From a checkpoint of a small transformer trained on Wikipedia.
Size: width 160, 5 heads of 32, MLP 448 SwiGLU, vocabulary 887, 4.73M parameters.
MLP neurons of a small language model. Each row is named by its layer, matrix (down: output weights) and neuron, and shows model dimensions 0-159. Each number is 500 + 25 x the weight over its row's rms, rounded and kept within 0 to 999. Numbers have three digits each. A neuron's up and down rows have the sign that makes its largest values positive.
After each neuron's rows, "fires before" lists the tokens most often just after its 100 highest values on Wikipedia text that the model never trained on.

L2.down169:493463519516508534484511477479478532486539487532478492486552493499479552489517527476480492495500507495499490467566499485541511521451521501493489548458501512487500502516505453525507502489510455514519500487461489449481501494508528526471533509491524511507519503525536468489491542521559442495526528517508493470498517546482482492501504490520472518514499482491515515485498538529490501453517486535478524540521485578509493548533493514508523506538504505523460559500487485494482532508524522
fires before: "om", "l", "c", "le", "ad", "ag"

L4.down283:504489505521506506494535501482506485522454504497489504515513470520502517477513520475512501479480517523451523485435476494548479539551519483499486463547539506543519489539544502535536477506470512460519471471501508493496495487516526477536520518491492454471513480484485494465483524482481487525490514501495480463513546486518503483476573515512498497508467481514500510463486533496501521500510509516477457534501538475503536479569512516525507504506574516480518473483468477476488481517485551
fires before: " ", "own"

L5.down208:508499501498542532510507468510516480454528460510518472480562511482460515524505509542512466543462460528503470491544482459555530500537468426462515512515513495493509492512495511464498505498497511488503493506544505496520459486522516488535525499504496502508529524477469511505509507503510505527505481534511469529516469504493506532512500538479514426495530511491504459484511560489503498547504488504502503478540504514513527537523470477465447487495510513522483500490489478509489484429503478
fires before: "ents", "io", "y", "ies", "ent"

L11.down297:479473480472517501532468468526514548506504487484491539500498476520480477550535534478469491485524475497504520487529474497515582517508484540471494492512559512545508493499505461500536499496510531477496502495468526520493498479520483495518481507449475498499493465516458549524493533500522490485503507495482493509475501535493507522446497530540473500506497549499456558477454481481460527504446485511504458487501496522482492557514507447510473502485496491520507502503524507534466519468491499
fires before: "y", "ious", "ies", "ation", "is", "ent"

L3.down181:517473504510497535494541493493520499468500516501504481501462499505502456521507479492508510495532499517463499453518494489491511493509492529505514526476496503506463501477515504572492489518563538492461541528471497424495519480569536520493495513512454512545520499456489539478520501472501492483466470526518490483486491484494518535523439505507517508481535486534477530510481462490445527488523531489497475518504488490514526525466506485502502500473539487484484504542484537446541506461521515
fires before: "ed", "ing", "u", "ers", "es", "iam"

L4.down81:499505517542488513494491515495479514539518507519473487497548498501523444550482505489508471490499506521474514483526528469474488479499472536522485498509499539522525526487521467445524499500518524500467465488485529504481481513494529492515515467522558524459544505513480509561545545499511508552493485508517474467483524526488461475478523470505472542468481478494508458543480509495483499521528518512543516488513509489526491540493536530524536473509437487499532505531529527499491516475464527
fires before: "vel", "f", "v", "ath"

L2.down318:516552489524495502485520489495517507486479495550481512490468478505507496499521468494521497519487494461444485473493528475531464527508494509508511520519451511484491525474513487494517540526484538534472529492523484446500461496475522556509487558472515494495505505504505511503481515493510479465541543497503539494500483482482534528511472531522486516540504500480504488551477492533489554515460536465518496500521499507514501541500520493468576426467490482463512499485491511470494500497512445
fires before: " ", " (", "ed", "/", "ers"

L2.down438:500468497483519499519504502502478488519486517508513462494506508509548542543488507481501508517532483535528490513469512489484516540499506489488496474444491447498522499463471512529531445497495523501502520488481538489508518481519485504538485522435469531488518526462581485521477483479523474501592537507508508505528502535490497500470490488516502526515524502511496517471498459495487486497500508458524545537514525511510491518552482511504509482502506453510511527504541452510479524460478464
fires before: "ust", "uary", "e", "t", "h", " "

L4.down168:489541475545464525492501513477472499507473546512527501508472492500467455493495489523514506487475535491477515485503488569486565514492528502514500502487475520529464502550503508547525498513514511511470503508531504533496440483501495511463474485499480488503489504517516444501539505495532486524531518513464531516458557499492469550495516501526555471531515495472478497490466482503504506478461506485506486503505447497489524491494545524459484515502468490540513486478453495491567489505498484
fires before: "ed", "own", "er", "ation", "y", "ished"

L2.down108:508488490488549479515488511455513483520487495521466524531484508505518454527514498470490463518526520515511434543461509478474494511523485484525505469522499499561492460471493464472505496508506499473486548500491489473492526492495496508502544527476516521472503506467520475511485515506509465471522490506492506484528513529479507496530502493474471498495519491476526538498468497530492512489498535500502466517550487483541572476507529492552520510471441473529457542546503526470466516441510501
fires before: "ly", "ust", "e", "h", "an"

L6.down68:497475482449538480505455492488518547464549530502517463495517511512497496530534473514465499540523485518504520491476520495513502506515500508523488509506491469501530545472494533468494505464496505479551488468514501502548542537466467512509484458520501480495503502490484482485506566496521546504479449509499481525467521506489540489491488549478503485521502557540480507472501492497442456528497538505460457519494500485482493484501479481531501512512505539486526489501498505457459529491450472
fires before: "way", "e", "ro", "ed", "el", "em"

L6.down183:493513493482504515505498489473512491502544518539500506483514464498541522493536541468501494505495491533543468550525473501470510502442485480542507518492503521514521522517504510462492501454457494500489524510529527502520519486507505536511479500490434483464518482462523517487486487488523466517540498476506548470488535472481536527487505494526462487532483486463548512488477474502538529464504531485497561481499472523479509507508528414501485478530495486490500484524545508507521547518522517
fires before: " ", ":", "al", "at", "ific", "ies"

L4.down442:510474489529490518501503462503546500499435510521527466448499475490525461525487484519441452514453459550489487542498518471490510504520467514486492472480479480461471513470467538454467497464500507500520512503492477485479487471509481539477471513525505538485561535514506502518476498506460486495490503493508497521491506513510503495464505524481486513479486485511528517495502511519489533518461547524491511528510509464471405512487538495497503486490497468516512533525453523512503492471506513
fires before: "le", "any", "os", "ar", "an", "et"

L11.down156:523525509503505499476494518487509507530468457572514513463538499463506497487508490544485497513488495478518482510484508467482523477497523443490477479493492491495502498547483493482547441497538516519510492537458488511541473518577481509494526518468468506529490502515517440479534507502498516487486520508547468452518518498504496506516494509536537462460516509545493488502500525489484483516476502524460478507510516470539529531545449542502511478476477488481468509509503511532486506460477485
fires before: "y", "il", "ild"

L11.down218:508497486488498477468487589468459491466481475502478511482518470486502511510533528486482495483493516495491485514465515509495550513494514492539492477536470490529511466512463483501510488450481493519458478546491485469516457517520501522518464484431492471525463470505498524522498498484527512488574490507523499476480505511526524507497484519481539483494424475533512527503506497516523513552473519482503531500512459540496478524485512495530500532512470510519468513523494501444483525504522483
fires before: " the", ":", " a", " H", " L", " S"

L4.down142:473513509517507504526496502471509500524483528497496492521533461476440487526501498475474544486512465479500483466515461509497486500503573475493512518508524534451474532514495499482494526479488487479500449507487536469513557479493533514490486476517537477479506526489523503470506524548498505526541515548490479528485517518487494504483503460521523481511484464492517525471486576494540490508514505511493536474581485525476495503516512531528528454524506511515490515521511493517491544470537533
fires before: "l", "land", "le", "ack", "an"

L6.down340:493476488505525532481511483484506516480495492483498503469496530527570494504518526494478488485493533552488536467483477507469474531506565466499452547475487526529457493435490515442505485531526538489537481476554524480518480464521523483481485528465502484513530477507498508493512499481487487488492510528515481508489483499465496508521507474488531495456527497478553509531498463519487487518528491471492538499498510534489512528507508514506515480471485504491478447501530448468537552510528505
fires before: "ral", "v", "ation", "k", "ro", "ly"

L10.down404:536495465475521487475475524497494482501560514516534565500518524505493495480547502534509527506462486484500549483497552504504538499502498526493502550514545491506527473502502496500516511485484538470449525531520470553466507521495471471509482511502545496474493520534512456496531478533491472503498494497463495499504542476505502472480510495523518471471485511462498503493461492478443514517478507511494475517498522518490531478478456535461481508537510530529532501470524492575501507487475528
fires before: "ents", "ar", "y", "ent", "io", "als"

L4.down332:555556497530505509499556432486471463496508534532461510477523514485525515512487515448483514472515494488501518515479542497460452495497518511474535491478487523463510490538505534472471540528505483470495509519513521503521520543503480524530540510504537488502500485477495455524515508515518480490465543534498485540469499468462532510526479502499466466487472475489489523522502515517503524485506514542474470502510504509451522562510505496522494489525517462483494535514520527479501548479513490
fires before: "ound", "m", "t", "le", "ch", "g"

L3.down305:502533459495453492486505479527485484469518470502502510525465462524484472530501520472490532486480504561490493471531474480461463533522533465486501473521513558576553487491503516521483524498484512535509478480487495481467502485495500537521521475502515474517514488476520484482507504472520531508478523437455489478506522501487495538487520522433501495498513498487472536486493521459501489447515541506497497474512504463487509494534493534516513522516559552505480490488494521524478481517498517
fires before: " "

L10.down258:482489495539520537423498511505504507516497517480466483506471499498476491551445470493489511504532488511536491501512542463489503483481476482493450508507480499508479505511505470524518546504530469509471532494513466489497475523527514496491481441475441520523532503468450529494492470497457505512504490526503493499527506521501526484443453509482505542462511481556514491516525518514549491494524497506510464499525532479472523491517518528499513523474527480473505443498500495513560499494455492
fires before: "ing", "en", "es", "m", "er", "al"

L6.down302:494483512500484505494530464491522541493503497525492510537564491539487490500514511484462463495486476505469489506496460448504541558534504444535488513496505502499488505512474472496492528459502459513457493534509484493459498477488533544512455539501474457487492476518506504504512503530508496531518509491530487482487512496501549495466527515481518509526526467513519536462484483481489535494490551482524508459492467468455503477536556521511514477544519515528510488477485508471472471522490554
fires before: " ", "ember", "ly"

L10.down312:507485493494489519547514512497488519474480494505514528501470473511529482515508496458488520518513454505489456460483525515486486528478526511470492487483518529492513505518497493494490550510543519499543494498482500499486511521518451504453527499515512522523539465496479530508494485492478494516530498473542530515488458451524575487551467504516468517506475537471463506518506459536505530516525496502498432488539503534473517464531488513511506511515504513532501457480542482560546517506494543
fires before: "ver", "e", "t", "ad", "en", "m"

L6.down231:518520502494514493514486504525509509508470492519515511534500509509528516496532468484483487487486533511482471470489457468510500559495548473487462525495500471469508490506523496534459509488487488479497528496484487428497451471541471508524477541517527489545498517480523517494523510510514515476522492502474504482490485517462480497505538522472534512467502508537478478477473523536525546440520556460487483514539535520492517524506502512508522518520541576487502484471528505498454492507481555
fires before: " ", " |"

L11.down238:487519539441475469515486475505507476474485475485497445550540479508518545490506530480506496488468496503464499497508480484496487485495501493516443512469471508517498495514482504520553475500461475523489516489526482487451478486477486481498532556511506536486498496484532553528493488511542556477489499538528504503515466486508517519508543515487472534489533460480509462498464524471450524521503529487530492485538503523474471468519516511443491495469523502527508481526502510484534457539495509
fires before: " ", " Nov", " the"

L5.down48:528536504477471434530522474480550483530513536445511498525489507508441483499534485440543512513523499520452561516457504504550485518508523501521539499513524511537534518480524526487473501483518509476507454499462477506495516494523498505503511547503524510493523497519471531499525509537510517545492468546535528512498512494481517551550483511490515506538529476534516485539494484513497512525492504485501507524499505506515458508505532498514506529491502505498528491504460500507532456456498507
fires before: "k", "ed", "ion", "or", "es", "y"

L6.down112:520513493493510525503515473451495442502498508520494477484528502506462485527516517498517514528495539541505489478501467487492509550503495484488504514488513517540489477518520471480533474465485477514500503495475468483478529524513464527523507520466490499506590564501533466518504510546514482466494531500468494534509494497475507514477506475511509462512505492492520511482488450525478449515475496498489501515512496507499559488529529522477525484480532472506528479466483536488452478555451561
fires before: " ", "e"

L3.down207:482527505503479491494499496513499485463504524522505517507498494469496496512518483500454541502541507485495460502537482503501509488525470506470551504500496525447481457486504519530523457495464546491483532492441507496528483487511521482474529533490518487502530511479526494536515495483552501529539506511504517510523514459520520539512529494551521491502514481477500530558484469544531469488466496460526429503530469472480502536462462520516504459526521544519505521511486487474515490523531458
fires before: "ed", "er", "ing", "s", "ers"

L10.down351:466514475520533480489540477506507543514424556478519508459528499481482518543524480534478469465492474505495447506518527521491485522510477499541484490511501506502500466470526508528550493484442518509507473495514490541500528484493479511482481548474500559541518502501496508535506530476520493493510469522554473552516526448484481531497500471540480490504483534443522504506498510528474502498504476526478519507493517511524461518513531508495487526474502484471500469507515522488508466474485517
fires before: "le", "any", "ar", "os", "an"

L5.down431:531460522480460482522522516517506514497472514508494524496478441530519479491541483522502485491513454503456467492481540479506482521489497479507468479505532522499484461446527507468495466524507538501515492433526502486551482522465500504522511502497491492542463520510509503492514509483494487524456530542485478499498544547484499463512459494515530503501543524538490500532526497504483480492501527494480529521533473557514491572496499504553532498503516501484459523520480503491542509525491468
fires before: "ic", "ing", "s", "ice", "es", "-"

L4.down28:520507496485515501452512520502472472488518522531559528500499486490460486490510528548519498491542502488494479518517511480499546534490492544497493500470483489527529502533477504494542501445548511522488513517459464485488472540462488488511465462488457534511478500502525536511548498516526509480484477523489515538511454526472490506547518500480515512526514499469512496469528548473506535522506523494526507446523519516459526537534511523508486477506508491561504503479492512509540544497475541
fires before: " been", " the", " a", " an", " to"

L4.down38:536500492533494543549453495508504482480528508426508521475475505526464486523507480521498478496528489540510538472520483508524481499510486530494506516518464519509483507500530507457525526478474505480508436485475519495500503474528579500505543502495517527518533485498477438497511494477491518504463516481522534461455507479489556492449516463473488519510464483466506509503504450479490498495527483480430473495503484473511486513508507501526496491496494526526526506463523525511515518474522504
fires before: "f", "vel", "v", "al", "b", "ad"